From a checkpoint of a small transformer trained on Wikipedia.
Size: width 384, vocabulary 8192, 19.1M parameters.
Architecture: LayerNorm before each block, rotary positions, tied embeddings.
MLP neurons of a small language model. Each row is named by its layer, matrix (up: input weights) and neuron, and shows model dimensions 272-367. Each number is 128 + 32 x the weight over its row's rms, rounded and kept within 0 to 255. Numbers have three digits each.
After each neuron's rows, "fires after" lists the tokens most often just before its 100 highest values on Wikipedia text that the model never trained on.

L4.up1375:152094134099133113131137116175112113123100177068133168181122136096073004117126151166148187099111132135111135129160070142134194119222138170083130124121118104200129114119158094104148170158118143108090145146133108168171105135134167111130106093104135090195056134159120134180107125074130169133
fires after: " |"

L4.up974:140112159111146112116136179065112163078120147189174145144142143143158148137105145147114151134084125119097124146061123130146145152179069124157146085134138128133162117140154156092201153109132139120126124132112157181130083103133164167073120126102165103132095096165095093168152151158129158084
fires after: "–", " to", "/", " (", "Rec"

L5.up75:148093108174119109148135148146127119100126162131108117184129160137148103109124076120131159093119145133106119145168114151063123166136153106147171164098133100154129115116113114141195184123126131130128128222167164110124158154156145143147088122107162098134159183156185136164109139100126127112
fires after: " |", " and", " to", " ret", " the"

L4.up894:125145114179112149170149130155176105124183203082111118161144137122102104154111163129155151118130118136101182107131140138062111077146150121169146159110076126109135111107134100128126184133090115081146172142086074133069067130146130101102170118170190174133079112146100081115184147133171135165
fires after: " the", " Ve", "The", "=", " nav"

L5.up247:111078109089134160098099157130105112146120154159086088134071118092170093153133137113155196120130178149139146157086164135109178155157166102101127155104105127159131109131133153170118133059122157149131088120136119113177155066145129148147109084164140130125173078080120159147154078125135161125
fires after: "\n\n"

L5.up1173:028204130177116160110065135133124068112097151186104161146100119135126147088153194105085147133169108185110165130167173077138145101158156115147125140097059094087165135140139165090102161111085147121110093097142109065202136088113102173159123149118103104110162100161126135168136146086135160102
fires after: " |", ".", "-", ";", "/", "–"

L5.up696:099156094164087115137089134125164110144145154206107083115128167140144061059124165166165141082152093198107146155114161136111127156171162119161146164107130066146093098123126076154168185107139130153144091097123103062156124190149181104126060113156158082127148083138123125225129139119146108139
fires after: " |", "–", " Albums", ";", "weight", "-"

L5.up969:072172125162114142095094150176122118158138114186135139214150141125131095139139139104139159139139141131160110104082162115158150153114130115070174119092151073180167162169144084171104119097122104112139104114148107117149171099097140149136119123081210121138188114174111144131147134133138137124
fires after: "\n\n"

L4.up295:141128112130063088195127094149146180098114119130128063122179155142122095127144130200135193122115087133106096175133146138137189172126116139125153106081116154150132092125129073094125146138112185055136135158122135192169099143112134123128118095105144087220132130146171130187129101133119082139
fires after: " the", " The", "The", " a"

L4.up810:087115086133142136114090146180112158135170155177091143154095155134113125131119123093080136151188148127112208109153107116076161118116098124132167113142148158135159119159090112057145119163127091122154153092169109111200130095109151158176143077102116109203178119169161155174123092152142168185
fires after: "–", "-", " of", " in", " to"

L4.up1336:123192127160091127090111132121119114091174138126126135168155119090108053073151134195152100187115122168145109082119152099131141143187095147039108179154091056094114165112156159121156163123152180060121176125119143137114126111108102166150183110103173103118168096155175143070174177143181160127
fires after: " |", " in", " Track"

L5.up1448:172163097114130143206135175077084088107086082105096091169121174199121086110132128151161098096118096149108147125091175120138169141169147121068152123075068100147164071102174120152143204180153138093108113114097185114157056167136173142163138103128136098139152141169076127166222153080185179125
fires after: " |", "|", "-"

L5.up862:079123087148135161123122117145111133117128114130094110110078108134189098104132114119050191069169186159152187113118121126083119164166206174143124200110115136114129079111172091106123129121138122103145198134149163103151171110143184088115078079176106131130138114116143071149139155097147150132
fires after: "\n\n", ")"

L5.up335:098111117116111112176148148105130120139126140126115099111117134182072112180100176102126169123140147125103147150079129110147101209151104102124135127130080100120157109123179083098139117117185157088163122123152121129210128099113145161116118106072154130170164081182126145191093133070145160088
fires after: ",", " the", "-", " Released"

L4.up1456:106156118105094122186133116088132063136183171098085123114142171134117114055148185136101174087156104155149176124096153131066121158177114143182091153086133132124058083137200136175149144129134144157171048155169143132149132070112166101119108149132138144135067052103157149059093076069159175162
fires after: ",", " ="

L4.up634:119142101118046112095173146116160144149121158123131068067121147116133122113095208120122137142137142145086143126134095114160141115117184138155199182144121106161066150083176066137136161172158154087095122089118213109152095112150172129094152100139173117189070132201130134109137166116112126122
fires after: "-", " US", " St", " g", " Sha", " 2020"

L4.up369:104202074135140169140156105135095102070088141171076115119133151127123146104145143178101224098094079102133153066146082159070174137157151164140147149170116105110183093092124186090117173176148075097115111113090177176065092146083161147149110092153127077151132213142122114133135093089091199153
fires after: " |", " %", " the", "=", " The", "-"

L5.up78:128144134132139127176145157085123160088160128132142130122154124151139102170133109116106180112135120136119121074156134127099207107171113102200141105082103066118193116097135151123150156151133159109110090173091108143160076196145158113118143176146114049207079133184154138156094129098132110164
fires after: " the", " The", "The"

L5.up231:077195081154087133085084085123098082134126130045103111205148143167072112127145150145196155132110101137130163133120174126037155107116151152159082159099096125150148109138095158119119142098137185064106165059127119139093120143141128167076207078096133150123126102166131151115083149107108130160
fires after: "=", " ="

L5.up730:159179059204121146127106129135140106119106076132113078144136127077132073116154149102141184076199111182168105123131124098123133148165170155111106158104162091141141066116137131118134172165141120164156151181115139144106146135138133096148095093111160118174075059096146054109163123122169145164
fires after: "|", " |", ";"

L5.up1493:136139069151116148114132173129163091121123144121108083120123154143090087144101121107136174144099180173156168090048211167112168150091118113140083096070097131183150168166193175125164175059110177141122105159182078140101127132150144125176149136058118088141182132137099110140095129056063211102
fires after: "\n\n", " El"

L4.up234:120123147122131168124173114121185081119143191132116119075154134175142072173149156120059172158122149156108146123161101094154084117134132197082164160147106096128114116114148109082178155122146134103159123096143133094205147154096140125152078138114153114132096154113100100151110189091157162072
fires after: "-", "|"

L4.up125:150134131107110098175086147087154203133160108120129090127079175118104092146103138136146148061111175156115176118157128173102141173156181137074169147164108098121175102136143115070121209136171140133123125076118128123169173143092162103083095075157161164134167113090166115098117095177110169086
fires after: ",", "–", "born", "19", "-"

L4.up723:134112112163114161117084148083082076075144169108059097158170139170135163054083224169085122150092141148098151080137175088148119138170109123184141150104194105130116091116155126099128098121158135079106086095142161108099082148125135141078083176078116082111181089136155140125118171118092135120
fires after: "-", "–", " ."

L4.up79:072148144150159162120160133140115185139143191151134098071092174105125111074124142130078190094138122168170157106128106128075152194142104131095160135130111069187122117181081155157147133123144135116233158155200128135129140129177134112135139132066116154128093151165161057159131123151144164154
fires after: "\n\n", "|", "\n", "=", " \""

L4.up1145:088093101090115173105140156178146138107124141140135150095105129138139137095157138122104105130099168147148182162114092119099110107136163150096097120086114078192126109148191133159169098118136138167132101078179151164095086106163124165083092144156121102159186052149118121170093110173145153108
fires after: " a", " the", " (", "off", " The", " \""

L5.up1334:110074142098102160150181093109067123158103124132116102069122120108187129122078107109121118081162119194130124150067133157087135193150206137091154138120151128175130106076154115177103128090097146113164188113197133104200154124132135126040115118109153126161099086143177117109124163152198167116
fires after: "\n\n"

L5.up1165:147137110163135136088106120090154090090076126097097103157081134130168136141086189162177116121153168186081086110156131151153124134165173156097136185115122082078110123121120106206136096092097152053173145140115141131170203089153158206131059087112137119144115136151131112150128133112130142081
fires after: ",", " (", ":"

L5.up67:124224106162149078211143070142083125097179145106148115137133136186154169127168169092110119075141097136143112118124117148090168150182133245095122150116099122147142106192134109140125141096180156086175123104165155080175110089111122102144145178075161172103043203159118116142109144150171162147
fires after: "|", "-", "ka", " Z"

L4.up715:129105098134116079115113092120091125062079154106111137200130144150134105124122177162084160097134130224119090124139135116049120213202111167099076106116161144167104096127073130115107081100181141120148108114094062055095126174152138128127111157113138148151140158135097100117121128100072171115
fires after: ")", " is", " F", " 5", " ra", " medal"

L5.up1473:075178095119105183105112168173105143120156153197142073093119121130133165127089106129097125116088147170087172149156139127032129135069111177158149132139077123116087177105214118137182150098172137135144102169169117098087175154146133185075113112106188115132162109152148174111114117149077174197
fires after: ",", ".", " to", " |", " was", " would"

L4.up535:115171165155126128094130195117141121115061102101107158129157167165165100159146185122118180143179090163148077175141127155149129195104132170147135189140127136149113104091177074088106136176218181114179070098129146155095065149164133182116087117128127111156081149112103103111192071089114177072
fires after: "-", " Pre", "|", "'", " ("

L4.up1216:135079114074128115067140143139163100156146076108116155135153133098136094140094124162116138057168097199168185153111119172046129159182176141098091122080130142129204097128130134167126118113136139153123105178186144084176104107199171140065193098158170082123178098129103164178165092124215189071
fires after: "\n\n"

L4.up1400:151167138164119086210162124111145125129175172149142136159120162140099155088118189129142105145161143169114063127172126113136123099112109104063153129150132089156125132150138090089117242200185130099125179146135112134145089121168169093148151113102154086106125170149153154096129167154132111081
fires after: "-", " Pen", " su"

L4.up460:154106126199134133177172196138129131160147129130069076122144171064149091132116169173100158135179170124091125090156109196138162152121130110128179109116111103174115108156122129138131186154122146114169106158185090083116156179113164104172133130066099113183154167141081151153098136151144128136
fires after: "|", " 25", " the"

L5.up1342:128167095142085111146110090109131150123129138169157089169099170130074081104127146126153133107161162188107120125173176091158116145146150177082151130215127127170152107054159152168117144137152123100135163084099186139183150127085140162139166050138096065179077162204145089140117139103107153090
fires after: "-"

L5.up584:096145085138166147119096115128061114156099184183114133130130153174070096170157160131105151084164135171200207081176171104077081089127163147093102171133126134105158160081193134111134103185120121090146170121114133052142093122142135147132085115166096118144123135085109131153093135141164189136
fires after: "\n\n", "-", "\n"

L5.up1256:151158092155106104166097154149110081082151137134126149123150173148143092119142144113103135170094114147122131087149107133147146120167173118091155124086118075162162130113176152086097172125149142062134162104153144171134127161147085136151121137100145081204112185156098132166081097159122147059
fires after: "-", " El", "lo", " on", " the"

L4.up1116:048158124101150166134122120099128133113110104082089172096063118125042119075160109139097167106137172176154121136099163122057134171146153138090189136112112147171199084093147123137150103106127158087129141133180181157111147119072106110106095106186157107157151158141173179120214158139162083135
fires after: "\n\n", "s"

L4.up971:102131124165114193105210181093137099150167213110103082118145134159140099136146175087110177120152161171074115108162111101140164132170147198143199156139131098100135116091124103075177148122157151125171123182138128079160172105125112093142115115137162112147103163141127135124140141117130142085
fires after: "|", "-"

L4.up991:106109101083161163131140101188146147070129108143161127133152149162132144164079120123114166116154144147149110143126160172136174143129139166108121087118128140171115127125164140098140152121127156164107114173166167134105126164133131100158104129109139076104145130114192149156110119122172134102
fires after: "\n\n"

L4.up846:115157100163195051152187179145099120123117180121163111133141106179174126155118057164191164140159099133111122089085127079052146181177098129088211084117136036154177118111136137061171158151169175087108142111135127072138080160084138067086133105139127082170120098117085207172124195117144088146
fires after: " the", " in", " (", " Ar", " He", " was"

L5.up1485:134068135134127139150138126124138179134108099070135135161136150124159134112111115161066119086208129119125146131119123192119165114131119191080131112124098123151148107151183153072133152126114139068153099175185103201167081167123115162128137103089120126146116107198175102162172169097150118092
fires after: "\n\n", "\n", ")", "|", "–", "De"

L5.up484:107166094118139132136124146123102104126077138121143116177107150107136044158106087141111194119131159141130184159121130163085138152221188145143127098099134122154155106124129125131165110088117150116126083195162094134143118135184127161129171115124108023211138138163169080156145155130124184129
fires after: "\n\n"

L4.up676:139149122178158157159144130091125132076118138160141139169140115100135084074111149137080149144105133130114113177135070100118144210185094113140138119065145155132112135106159181117163154134125134075115168099095157228116130194149114174162157158134152132118097124146114168126144131167135151183
fires after: ",", " |", " (", " and", ";", " to"

L4.up309:082102067159132116165130166172083125088149124126088096146124135128163142165097164159136191119177169140145116153156183193132173148194114184120192114077071087135198120104141105121188138123139140103112142175100129182149085159122176133061115187100201111124134181179131171163124097107078099137
fires after: " |", " .", "–", ",", " (", ":"

L5.up710:159049109140062117100143112126124183156101160086106121077071132173146158069128185158089116094098136172139157111165136143110086169123146087084103169066119157148093073105150157114122099064153188134218069121154108100123127127161138143079113136110110107206190068159098166114099032102148129188
fires after: "\n\n", " (", "\n", "'", " which", " known"

L5.up736:106073112134121156112118165116174168155118128180081127140118115099140123167085076148089181113202182158127126122109144166096148191134179156127145109075128117099154127126190105123149125087124104115159056114147081103109122106141192146151091101092110124182124078151168101207094127111129184022
fires after: "\n\n"

L5.up741:107129122147109094153120153126120148156115106049079126145094124138099137102118109186126186105151146184040090078145103080084087170124179184085131149103121106095116103094131142188138138129119199090114092154163103110144132145181136154142074141139166085102116156159146067103088128180106193129
fires after: ",", " and"

L4.up928:096140155146129134158155161122090142068119163135113113147107152191136130112137179128147202146113156155126178137171179099142166126159138135089167148121171091075160072151129121118126192178097151067181161145101104090134093077127153117107148132156178104138129088145126076167136178104134145131
fires after: " the", " The", "|", " Rel"

L5.up1509:131154139166151096114140109119075121105104131094134094170087104137071093166132098114129133119149115151101143142101130119081135175087138125103119150095093111115148130125174112123150109078146114120123113104092089094169117074206168159135120142135158056161190140131151184187092172129151150141
fires after: "\n\n"

L4.up1068:164099145180121130143101097066140159071062133085115095192131111126087089126171157117103137103178188129104166162089074115158154131175137209126181077108108102162148092090137108108126160148111140126152164136184153148202146117134160125117164029137125091223214127171115093188121132104125129079
fires after: "-"

L4.up271:093076113053069095091137143155078151123157104076134140148150162128144104183093179142157163116186122176102112121088171156113124132093126144136142193142128114165119116124138114130174165120145135077157140129100138118159171099148114171076107126157164097119057146143140173157178076111141133139
fires after: "=", ",", " is", "%"

L4.up464:095147128098096195123106127159099125118157213156125077085112134115144078071182185147116180070132150207116153053063104146165143171155141165159192167135133100130136125083131129151206138164077139102188081056148149171135097074090096172091113185129119116148078139124120117086148129124132165136
fires after: "=", " ="

L4.up951:087128143119101132067125130072174125198183121128134114104124145127103143166081140127172151119099085177174147141083164169092148164150104125119154098124125115116120136123097107108178120044202152160145080132130100074120115107200151140154085169128118107143193102110139142155111122089170114098
fires after: "\n\n", " (", "H", " in"

L5.up980:171124079109118156124176167160156121109146203167125111157161164170108147117109155093061160089145195137160162154096098112141208131112126126107181144143112124153168082120160128160141156152123157133158061153179163120156089131082134119195145055176144071188172134128117113068118113112146145120
fires after: "-", "|"

L5.up52:104116133131155126102162141152059159070120137161091131093100154146089096155162132132109180117129192119142190110083127147157113108116092108110183214120109061153124120091181054129122152118056179099148111059135128122153118099109157178114116149148107118182138081101077114141188159156146120180
fires after: " the", " a", "s"

L5.up863:116162106153091103138181113179126108149113135155090139200144133173058094125161144120158177095131109133098158121104194130114074104136094109078107150080153127154079105119119123122126148096148105152157095057088168156139083143126159145132121121102096118158094140110102068096130102093117156151
fires after: " |", " un", "|", " Un", " Fr"

L5.up612:072130130152139106146110104117136119117138136149051095193093138147074125157117159182126125148084165152137152169127111166097102147165189117138150066100049136137143121091205134107127119145141123069130107101151104100178092136107145152108158122131138094157158109120155128149072148168162113128
fires after: " in", " the", ","

L5.up376:107161104177130134126160047187103124080087118083118095141109109113112098096184115174150154121094114158105130118088028114111158120127141195127151113115081096176078111057138161128146178121079137105135131114100103127134119109113138096220105184144180146142125150105105126114170137101157160152
fires after: " |", " at", " of", " the", " 1", " The"

L5.up439:071186131150121122168135188138097117123161158123094133141116166139100090125059088106173143173100137119146166127163081115105145112111129106150132181108098110104167144116076126115124117176130150120113157131139129159182091102196155154134172110139154085094163193197072061087180164098123183149
fires after: " the", " his", " with", " Mc"

L5.up1397:216157107144137078074139204149139110092089180117156119143128146160151085075138125175119188117089179140176107076163142153095122132188079116113126132093120113178147150156181127145204162108142125090138149125135137122155089118186152125150093141121135150166122114116117091117130164148186146121
fires after: " in", " on", " In", " On", "On", " for"

L4.up102:124087148125135135047071109156151161073149131103146115150100171134081106064168105163151156125131132144072115132130116141125142128148114115147087153118098066123144130187150099111151139108112186133129113092166138121127108125197097123074115068130140078156108131101136151095110175119161158166
fires after: "-", " the", " re", " co", " Re", " a"

L5.up1277:107173114180159147146126094114174097123108105160115062152131121115136111126130137193148147102177153129175104144147071093131088159155160166114088162143138130091149182088089092102162164130107095109127164117093106124122089091152150141126116095093186093142112139142155102081117101087117150098
fires after: " |", "|", ")"

L5.up591:097202083104117193096039124154089165176182116157169129128125122156219100201126125183123198136199143135111128112110123172116170101155162122115152205108096102162119111119106121112181116189113110187170128132120085083109117136151105125092201054120143072153123122165157147131179103082124149156
fires after: " the", "=", " =", " The", "The", "-"

L5.up564:142140123166135099135126114121068108111153146175156086205111106099137138098166088139108119080124078164086150087081119155082122182188167108161128159090123113071120105084114163140145106112143102114145081089176165145112088161139150175213144109114129094128148137157162104130112067123112188131
fires after: " |", "ca", " anim"

L5.up108:153135116124141173154151130167217109057125124184178095138110149124164108132104127176060188089156133159106163128161125120153168174168127141094191109205119141092130106156101104078145112129136131120108093170116189101196197137094133156127121090130141108129094147113109146092108112136097143067
fires after: "-", " a", " with"

L5.up1519:105137082098146126086137123081125141069136127083112061068087152113138134137098175155177162098136182137119138088161141156121116148109131129108116095131170149195125134127142156106154149095166160082135113141121110084155080123114137143139121165115194079130067161082145154115100141145143211067
fires after: "\n\n", " b", ",", "%"

L5.up700:125171090114138117095133124100099139137120121127126072171101154146107153078149133126127106166213064192125154148189147120086179184159111154135112105105098113134166114103203167107165145117156159126124072137148124148159100126141207137098133098120161149109102164100103131152122134122139182157
fires after: ")", ".", ",", " is", "\n\n", " was"

L5.up416:164191157117147123157167147190106174059157116096069122138116212145154121115204175092049097128135094142095076109124181116105172110168143138091156107138144103157131103165122122127150218097155143105172128117177100103182108135099202154062156137126117113103093134155144150137107157166156124106
fires after: "|", "\n", ":"

L4.up288:069145173129087103134105167127184142082080128051101110135113122079100094105109164131067169126111169136095120142084113099126131153134161109136137087098117088153057058146134148112129190124187145159162087085141132111113112125185138140127159107115101102186147149178153082195091086127144147098
fires after: "-", " al", " Al", " re", " anti", " half"

L4.up1530:121197099137140196112127194130195195103139156080107098123134129178107133111109129169158162157124077134152161099123121125086167110179145092134152131105104074094180131115137135089180139131100098132110186128102109169106138150082167143127119116147166105127197148104151089158165133149132126164
fires after: " the", " a", " ext", " its", " Sac", "The"

L5.up102:040149082211158174116152081143132087138160102153140101152155160105137127080144123130168189107128133141144123135144127081145090144128134168091120158145151109123187147149138132088172140117161112122195120126129120103079137139098154087147124101103142126148071115104135120086118038103130088107
fires after: " |", " Candidate", "|", "."

L4.up1250:148136063196151136161122136218139131091182154038103159198108129151116106092121081135110191102104152143099153124121087084113162155138077119112177154091127067108134158174110106131131146108142116118104107141149119113108110168139171094109105078106119099210172139141138148147143154129122154118
fires after: "-", " in", " des", " of", " In", " the"

L4.up675:087116047131112188108132127140148129089194124140112118096138163138059133103112121101075171128099161143143180168089159058106139171132112132122186130136153134104122108132110053080156142156140204155115173105184131126147149171121148146088145093202096142182203172152152098160115123108103097156
fires after: "-", "ona", "Se", "–", " pre", "G"

L5.up1447:213156100110087149150171163094037164127177179149144122181084165181158106144148163127084186128068142122116166109069112159134116152141080181132189168102140107124136129129178107071126105152123115089147153083100140172136117133142171080108145164131161125165148139076118097134124086112140155153
fires after: " the", "–", " to", " To", " Mac", " Del"

L4.up399:108133051140119196118127157143130083074089098143127126119079137118131036089119102103125157088189148128085201153107106079167110111164182075109134150152164119120165102088181195073211203119085146147126095118126125086162149158072172087122197160168109079145103153150147109137097115112118140092
fires after: " |", " %", " ±", "-"

L5.up662:064136109134091170150063149181063176078161179075131065064135177116150083111106111165134227163110106129150187112107072160161134118092169106152171119141136072119146159110116116086108185175082165148159091116180058124136099092121097110102137131130117099096123108170063127188137103149101110141
fires after: " the", " The", " his", "'"

L4.up1218:097105114126045152149100111148140128078052087177129170162115151158134165142132121072121138124111140142099086131138156156131120103161122176150150121120134103173113082126118085090190159126193160121170147123103141152150151194152107137092151156084139095117106145138119138126124138092159117145
fires after: " |", "–", "-"

L4.up574:095102084109113143075142146116187116157129109143123138142059150133150156128108131139137148099175141184122150135100157157101122137141165117098167125103122120143123131093202090164160177072120119107164119170136118111163108100176164151122171071159184113116202073146087178125113091083117166106
fires after: "\n\n"

L5.up872:107207131207060164081139097151099140089136111128160128166097152128126120103071104196124151085101113143173132086173188115135122133109083094130054133099134083118177135108123123133163162154099146109196159119140087160118090189129106092106139055169106099190136080092123152175129036134095122121
fires after: "s", " his", "'", " Her", " their"

L5.up1034:054093083089142096118121144167118143118115104178119133123099142143136093131095072121148142131115123141114143126068153150116087173137171103124212169175167141119107137073136179149217111084090154164104123164124111128126125145123144097147143126173166038136164039138088096127130113112130091133
fires after: "\n\n"

L4.up264:103123101134143105165134167119156118105136144202109092143136187114084125159121160131088203117129162157125123144159143142068192097174093098137124139145094048155118113165117057089120175114192100106074099099144129094164173153144130107121103113096149105141105132063167107144134103138132117130
fires after: "-", "–"

L4.up268:103156116163099144159142080152133055110142104121116079109152124065097087195085096101177167094140115175097137113086128141143098116174109192109178116070068101124066103153152086132192133191175122105122098106122106138111067162082150134131157152138213157100122111118131165094089109079147165128
fires after: " the", "=", " and", " his", "-", " Cu"

L4.up38:083096087197099109134134122098147160161094147113085074106133151151130159089108125088185171136180149139134232138139161122136148182097082126139147126075131090101136087140119128068135137117114133200127099109160137117139154135120148152075120083135094075202109140172182147111128075113133088160
fires after: " (", ",", "–", "-", "CE"

L4.up1323:086153114108072146129132181132169128103090173135117117061150153175128126147110122092140137131143134132125122121085163114139160130173107128184132130145084111169135124084165117177145189179196179091190126055185130132149106170140152082124088113074147095098114075153135163141144136082151179058
fires after: " the", "s", " his", " their", " ("

L5.up95:091147109098127159133096123118153171063151114166154078105134155144059101154157123111083212112120143129098151100135143133110158182190153074082159187137068103169071190120107051136133096071093159119125100125158080150154126113131111117103069112133144126154092138084104164174125150153162104134
fires after: " the", " |"

L4.up581:061090172196160109147135120153096184112118174095138127083163128106098128088156136146151151131139206136130112139126081120122120124142093196148133071094098113117129142125118107166164128138207156065202096076168138057092050148076151119073147105183107106162128122143064134170117057066099157084
fires after: " the", " al", " d", " c", " ("

L5.up1102:132126147190153114140108109143111132098185116177168157125137159157112156146123177155183145136121131176121085136124141139132127157131096109089178149147141090144139093133149146158129144147189183121123159175125147108151075086123131124134131103133177103112121125165114124116160111149147151116
fires after: "-", " in", " pro"

L5.up15:046133164149109138144115096094142100167113159129133095107109132126157109131070086143129182094205098159158131153095131134109170199154116113053185142137122109123105128124126130131158124097161148148144157176145139040146166133145138169098092095122122078152185173152172177136120090098193116074
fires after: "\n\n", "\n"

L5.up1145:098144102150113145084081183085101137177072109077105124154146146172074115154103142146178118169140157146211145123096235156064150108145103147106108089109143120101124096113174188136187106151128144100107184115133150155108097182166137115071092156134138060130136121099133134157183132141115139099
fires after: "="

L5.up168:111108115171124147147143165095141121149126151140056101107140156159167150109125130096157172160165132195123125124179165085100132210156126106127156144123062115126184081126107094114143118140138149133131159128085173159125147098166160128076104114130109109127145114124164089111104118102145121038
fires after: " |", ":", " (", " Score", ".", "|"

L4.up433:100117071154131095110127110075122106105137118152124101100130138116156160138169135162126170124155097165157183083074095151108112160126138146157093149116094155185135117173107110101100118034198179085164110140113124165090124111097182157148137171082164125094120071117096110126155108089127183135
fires after: " was", ")", " (", ",", "=", " is"

L5.up658:070185094133136101175109118155130145088158156175116091130120175155084080146153214226150171091166099143112111148131066129125156162161118097086114118086107100169163094086119111125132117118095105106131166132156109179172165130151098087088111123115129128135089103152106110072153159125173131144
fires after: "19", " |", " television", " the", " TV"

L5.up892:107132136125102094120113128098155119077129130141123113110157214143062123130209116137145109152146038152114073128197118095120109169116206213097173169132091135153090124160176126130112137136199195125164126084108143092128124146157090184150126102170167095124124051155077125185157123063147131164
fires after: "|", "-"

L4.up1276:105158141168129121066169124143104125129110134174121161153122129159096112098161112109086141135103084169076189118071147156069134176104101148081117161054095126084129089119175171104176123121122168120153055101115127165118057106095133148152105105095119083144099120080123121144128160132150176165
fires after: ".", " (", ",", ";", "\n\n"

L4.up558:175097114133160185122140148102120203126157140166102056137099201141119139107152156128086138102225145152150146123163168124142169112128151144118179140143139124149151072081099115096123109141147133143137125166115097097121166151142189181057130104133186153110134164143144098141085131141128144099
fires after: "-", " PA", "–", "U", " Euro", " SR"